MLP neurons of a small language model. Each row is named by its layer, matrix (up: input weights; down: output weights) and neuron, and shows model dimensions 32-159. Each number is 128 + 24 x the weight over its row's rms, rounded and kept within 0 to 255.
After each neuron's rows, "fires on" lists the tokens most often at its 100 highest values on Wikipedia text that the model never trained on.

L5.up85 [102 120 123 150 133 107 151 142 143 138 153 137  63 169 146 149  92 109 102 148 108 150 108 189 148 148 124 163 113 147 134  96 111 101 151 133 136 109 107 115 100 115 116 121 141 158 134 143 137 139 144  84 143 158  97 121 127 141 106  90 109  94  86 148 108 150 104 122 120 169 141 141 148 151  79 129 134 113 133 146  68 102 122 160 164  92 122 116 142 103 126 126 132 125 116 130 109 165 128 119 177 140 136 132 123  88 162 115 147 167 123 110 142 178  99 117 142 112  99  98 162 120 106 150 104 124 146 139]
L5.down85 [187  78 112  93 143 114 162 133 152  95 102 141 150 138 119 134 109 116 131 140 116 126 152  92 144 105 111 113 151 128 155 142 156 122  96 131 106 176 159 119 145 119 132 153 116 129 104 111  92  66  70 116 103 145 137 164 146 101 140 157 120 162 125 123 136 126 119 120 119 142 160 145  67 103 162  99 143 157 118 116 145 166 144 141  99 109 137 130 141 116 115 129 133 130 181 158 137 130 167 154 103  84 156 151 115 176 127 119 124 111 125 141 139 134 146 110 108  90 157 119 130 131 141 133 128 109 129 137]
fires on: "'", "\"", "J", "q", "Y", "B"

L3.up377 [ 80 151 120 143 139 117 145 129 149 186 118 119 112 110  81 144 172  83 132 120  92 166 142 140 120 137  98 157 138 130 141 141  88 112 142 114 144 161 113  91 106 164 119 154 125 136 143 142 162 118 127  81 161 107 161 137 118 142 166 116 155 144  85 107 117 139 150  99 134 103 133 127 113 118 100 133 124 145 162 162 110 127 159  66 105 140 114  87 115 133 117 131 120 118 111 129 125  83 121  95 152 157  89 137 141 111 126 103 155 135 127 109 147 154 111 117 177 148 112 150 149  97 149 113  74 151 122 147]
L3.down377 [181 160 157  86 138 135  94  97 116 130 124 124 139 102 115 167 140 113 103 161 137 104 127 149 130  98 128 145 145 140 152  75  91 128 146  92 167 142 159  87 128 154 119 154  99 103 126 137 117 172 150  75 114 146 115 184 122 153  61  87 131 111 122 117 132 167 166 133 129  99 119 138 102 125 114 160 137 111 118 124  82 120 150 115 132 132 127 102 137 170 162 141 141 110 130 120 106  96 131 133 109  95 117 134  94 137 172 153  77 157 137 168 128 117 101 120 180 125 132 115 124 140 122 140  99 121 140 149]
fires on: ":", ",", " were", " are", " as", "):"

L3.up248 [119 105 123  95 103 128 123 142 139 154 138 142 148 128 145 122 120 162 129 135 153 143 143 112 104 118 105 120 121 132  99  84 115 147  94 164  60 113  80 164 127 160 167 109 174 130 164 114 141 111 128 127 125 151 133 142 141 135 154 126 111 105 144  79 137 124 136 109 121 142 128 102 118 161 114 198 166 165 120  92 150 145  99 129 138 160  97 115 154 132 136 102 143 137 127 102 152 109 150  90 114 157  98 137 141 116 139 155 151 109 142 134 100 134 105 108 138 125  84 116 127 145 151 138 172 155 140 108]
L3.down248 [165 127 122 141 115 118 105  85  85 164 172 166 147  92 102 162 141 141 136 136 152 102 107  99 109 142 119 136 112 160 148 105 107 133 128 137 157 153 122 114 135 157 146  92 122 107 154 128 143 129  97 134 166 118 168 134 127 129  94 120 125 135  77 129 102 112 129 152 104 141 136 141 113  89 110 122 149 106 142 144 148 129 132 145 124 173 103 102  74 108 130 112 132 119 157 150 161 113 191 142 123 110  62  88 126 117 111 138 127 166 113 138  94 161 116 103 117 114 107 107 145 140  67 121 105 106 109 158]
fires on: " \"", " them", " sp", "the", " |\n"

L2.up81 [122  63 140 114  95 114 121 100  99 134 159 120 161 144 138 132 117  92 107 118 148 141 157 123 127 149 146 117 136 152 161 129  93  99 110 115  82 134 105 130 147 114 157 132 166 164 123 117 157  99 134 144 137 170 125 126 112  75 131 138 134  78 169 103 142  88 133 127 161 148 133 125 117 152 127 142 104 143 102 100 118 170 118  82 152 134 142 125 150 170 103 132 129 112  90 149 143 107 122 140 120  78 133 161 123 129 133 137 123 113 119 131 121 167 123 122 104 105  87 147 100 148 131 122 126 164 135 110]
L2.down81 [155  94 134 134 105 123 147 111  84 112 146 132 122 112 166 104 115 160 119 118 130 143 122 111 147 116 168 103 132 112 102  99 126 172 110 135  89 116 154 153 167 141 128 134 105 157 142  96 121 117 107 146 128 142 149 139 177 114 101 118 124 128 183 145 159 129 158 169 123 143 141 132 144  98  98 107 115 121 128 127 112 188  95  86 122 139 109 107 118 127 129 175 169 103 133 150 168 122 168 150 152 106 122 129 116 120 150 135 109 123 135 103 142  89 119  99 142  76 113 146 136 154  75 110 176 147 128  88]
fires on: "\n", ")\n", " |\n"

L3.up66 [134 142 102 168 177 124 116  89 121 138 172 149 121 116 135 109 103 130 103 111 107 115 145 121 121 126 142 167 110 119 150 112 134 129 150 157 137 146 138 143 131 152 123 105 150 130 129  98 175 150 129 143 139 107  88 161  73 108 112 127 109 134  86 123 110 128 127 131  97 145 144  94 141 133 115 132 151 107 140 148 148 137 117 146 140 101 159 116 115 111 115 156 126 138  99 105 170 138 123  53 126 119 166 120 182 130 154 132 158 103 126 119 109 137 105 160 124  83 147 109 137 143 129 135 110 166  92 109]
L3.down66 [165 128 155 149 146 125 104 165 146 144 113  72 133 179 119 131 138 131 170 171 126 147 183 150 124 133 137 153 125 163 140 153  76 140 131 125  98  62 124 122  91 125 146 113 146 119 144 130  92 149 142 104 123 153 193 129 150 139 120  97 132 110 135 126 149 151 147 120 119 108 140 102 141 123 129 107 113 131 135  97 171 113 115 134 116 121 128 108 104 149 163 111 105 141  82 109 119 182 152  94 103 148 100 154 120 135 110 122 100 122 107 143 135 105 122 101 142 138 103 152 188  88 134 107 115  90 141 118]
fires on: " st", " St", " station", " during", " season"

L5.up206 [101 171 148 110 144 133 161 105 143 127 138 181 128 112  95 137 143 123 117 124  91  98 171 172  80 136 113 139 145 107 113 161 142 112  99 204 105 107 114 146 120 140 129 147 139 111 115  78 163 169 171 169 133 145  95 177 124 138 114 127 128 136 117 128  99 135 142 112  73 140 127  90 189 130 145 120 130 124 151 145 134 127 123 131 118 101 115 132 111 136 160 119 162 137 101 136  92 108 144 125 113 148 132 125 144 127 152 139 116 149  92 121  92 130 100 126 132 139 122 105 154 109 141 144 107  83 108 118]
L5.down206 [136 159 129 105 166 122 109 139 142  95 116 150 132 162 158 106  63 167 150 156 148  99 131 143 121 175 144 146  93 125 153  97  92 138 137 110 108  99 146 121 168  99 104 105 123  82  85 124 113 119 120 156 145  71 145 141 135 111 130  94 112 144 102  71 134 131 180 143  75 145 138 127 153 128 127 116 150 129 120 133 170 121 109 109 136 120 148 141 136 116  90 156 124 128 186  95 146 100 109 146 115 135 148 132 121 173 126  89  96 121 129 116 120 164 153 120 115 128 137 127 113 117  93 105 131 108 162 130]
fires on: " St", " st", " |"

L5.up282 [150  96 126 142 100 163  86 116  90 115 115 134  63  89 144 151 135 153 122 140 160 151 126 112  68 147 147 119 152 131 163 113 139 155 114 109 135 219 117 125 129 152 117 148 136 116 127 124 167  92 109 112 116 149 152 129  88  69  99 114 162  96 120 119 135 133  90 109 116 146 105 110 130 125 126 169 108 134 112 152 124 131 131 113 130 119 160 168 142 143 125 149 123 113 160 133  99 103 122 101 125 112 178 148 142 106 127 109 146 147 108 114  93 111 138 135 184 162 120 163  97 141 134 148 125 133 117 106]
L5.down282 [108 117 131 158 116 156 132 135 152 150 168 107 128 175 107 157 134 118 165 107 122 145 116 106 105 156 151 148 159 123 102 103 136 156 121 145 138 134 127 157 114 164  88  91 106 119 102 119 126 162 155 100 164 149  93 102 120  96 137  84 132 145 106 110 103 144 114 148  88 178  81  86 136 132 122 163 150 140 142  90 114 124 148  88 143  99  88 147 107 163  88  92  85 135 111 158 163 154 126 140  86 157 105 143 129 143 144 161 108 147 125  80 131 108 125 140  91 168 102 135 118 125 135  98 121 129 104 145]
fires on: " of", ",", "–", " the", "w"

L9.up118 [100 126 110 129 154 165 148 153 158 172 140 145 149 164 107 145  85 123 133 140 115  97 108 110 172 131  92 114 140 137 141 156 142 134 143 155 146 146 100  92 130 154 102 133  84 129 144  68 115 108 137  97 133  91 149 134  94 128 103 112 144 178  86 103 103 158 158 166 120 131  95 113 130 124  59 109 137 145 135 151 141 147 113 141 102  98 124 129 135 168  93 143 129 124 147  92 141  73 147 126 180 150 123 123 165 117 159 161 153 153 134 138 144  97  68  99 133 120 150 125 129 158 106  90 122 164 145 127]
L9.down118 [133 160 152 115 115 122  91 147  94 150 155 110 122 117 155 102 134 164  94 131 178 147 103 117 136  89  91 106 127 123 135 134 140 160 113 134 126 125 131  74 120  98  99 136  94 145 112 157 110 141 131 134 121 138 161 126 165 112 158 137 154 145 148 166 147 127 131 141 136 172 134 104 102 132  94  80 116 144 135 131 109 127 162 117 113  89 107 128 108 163 178 142  77 126 141 134 111 154 131 109 120 118 193 119 123 122 153 167 102 146 144 120 104  65 132 154 135  90 153  97 110 150 101 127 132 122 168 131]
fires on: ",", " and"

L9.up231 [ 96 130 136 154 120 127  89  76 158  96  98 135 134  90 104 119 135 125 130 127 117 119 131 154 156 126  89 146 140 118 138 137 109 105 167 137 105 170 133 104 140 135  72 121 158 106 146 134 119 138 116 167 127 143  99 136 111 106 105 128 135 111 124 101 131 134 136 145 109  92 160 134 128 140 150  93 135 138 135 141 168 108 135 143 150 130 141 123 146  85 126  97 136 156 126 147 154  97 169 107 115 116 130 136  94 124 108 136 179 102 105 132 144 159 163 133 135 148  97  83 132  80 120 141 144 145 124 135]
L9.down231 [152 124 127 156 133 162 110 189 145 123 129 130 110 104  94 151 159  94 114 113 114 151 104 120 168 140 128 113  99 111 162 154 143  95 121  93  93 163 121 148 113  86 124 163 140 141 101  69 132 135  70 142 137 150 129 145 147  77 109 160 165 164 158 152 138 121  77 125 121  89 144 122 141 125 117 132 116 140  94 153 149 126 162 162 151 161 155 113 113 136 110 132 118 106 123 141 108 154  88 117 112 133 126 162 135 120  86 114 104 127 140 145 101 132 123 139 100 101 131 131 133 134  80 122  77 110 143 126]
fires on: "s", "ings", "ens", " that", "ations", "es"

L2.up175 [117 117 147 149 124 113  70 108 101  87 115 126 139  97 104 139  92 163 108 105 137 159 135 138 132 128 127 118 131 151 144 140 157 121 111 122 134 151  98 101 120 133 117 148 178 112 101 117 124  83 122 166 100 136 132 122  78 121 153 148 164 111 102 161 125 129 119 103 122 122 115 123 105 142 128 104 148 126 109  78 124 104 167 127 143 109 106 166 122 130 123 160 145 170 138  99 124 112 156 131 120 139 124 151 132 107 132 124 156 123 127 135 129 150 121 139 126 117 119 128 110 145 153 141 118 154  85 132]
L2.down175 [163 149  71 122 120 137 122 162 149  81 145 145 105 146 123 185 118 184 126  96 134 164  99 104 132 169  99 130 105 119 142 142 134 105 139 143 106 153 121 123 170 133  96 119 114 149 132 114 103 139 176 138 139 154 116 110 122 110 138 112 163 114 116 140 112 113 101 155 132 148 144 144  88 147 127  95 105  99  96 165 171 131 151  73 132 104 163 114 128 123 122 119 136 151 136  77 137 127 107  90  88 118 114 112 106 117 126 149 125 160 130 122  94 150 159 116 153 103 101 117 143 129 121 152 125 104 131 119]
fires on: "–", " win", " that"

L2.up166 [136 131 144 153  85 120 111 126 102  93 121 135 138 130 134 169 135 144 129 105 149 153 160 126 138 112 155 105 139 102 115  91 174 102 123 130 113 130 123  79  88 130 112 132 132 171 146 128 150  90 152 131 152 115 159 126  86 134 135 120 104  95 122 134 146 135  96 127 117 168 127  96 122 144  91  98 142 117 116  93 120 119 135 154 184  92 108 156 168 144 123 108 153  93 141 115  97 162 148 106 102 160 117 104 140  51 161 145 105 147 162 122 130 120 134 128 106 139 125 110 115 138 183 179 124 178  97  71]
L2.down166 [150 127 126 101 130 125 137 177 146 130 126 121  82 157 117 100 104 110 151 100 125 118 184 125 141 137  66 124 151 134 153 113 101 175 127 129 133 118 126 138 114 140 146 115  98 109 177 130  60 131 110 129  96 150 125 122 115 130 133 122 118 144 138 115  87 127 122 120 130 147 127 151 104 107 166 135 129 161  86 171 148 119 134 145 102 129 111 130 119 131 152 136 104 191 112 103 143 108  76 143 125 143 156 165 153 150  97  77 167 135 131 143  59 138 134 115 143  91 157 112 111 116 105 121 136 129 140 149]
fires on: "–", ")", "-", "\"", "act", "L"

L5.up366 [113 116 152 126 144  75 141 119  87 138 183 143 123 145  87 147 135  77 117 148 151 115 138 141 153 121 100 119 151 108  97 102 126 133 115 139 108 162 120 127 128 150 122 138 159 175  91  89 129  94 111 129 186 156 121 118 123 163 122 110 175  82 110 128 135 141  89  74 140 117 156 165 144  82 162  95 128 122 166 172 111 117 162 154 190 117 149 106 150  95 135 122 130  92 133 136 149 175 136 111 128 158 112  97 120 112 123 139 141 116 122 119 111 134  92 112 134 122 157 104 153  86 136 120 138 133 142 141]
L5.down366 [148 122 101 122 142  86 104 137 121  84 133 147 118 111 106 116 117 155 131 151 114 138 123 134 113 120 120 181 106 146  93 114 105 137 140 130 118 162 107 110 124 178 112 145 159  95 120 129 159 101 103 139  75 160 134 138 123 125 142 107 158 115 146 139 131 150 126 107  82 124 118 168 150 131 160  69 171 123 112 154 131 122 106 137 162 120 124 135  92 152 124 118  88  98 110 134 169 174 132 144 125 127 150 126  95 136 166 131 131  95 129 160 117 111  99  90 130 162 140 161 144 164  90 143 148 161 128 120]
fires on: "T", "P", "J", "B", "Q", "A"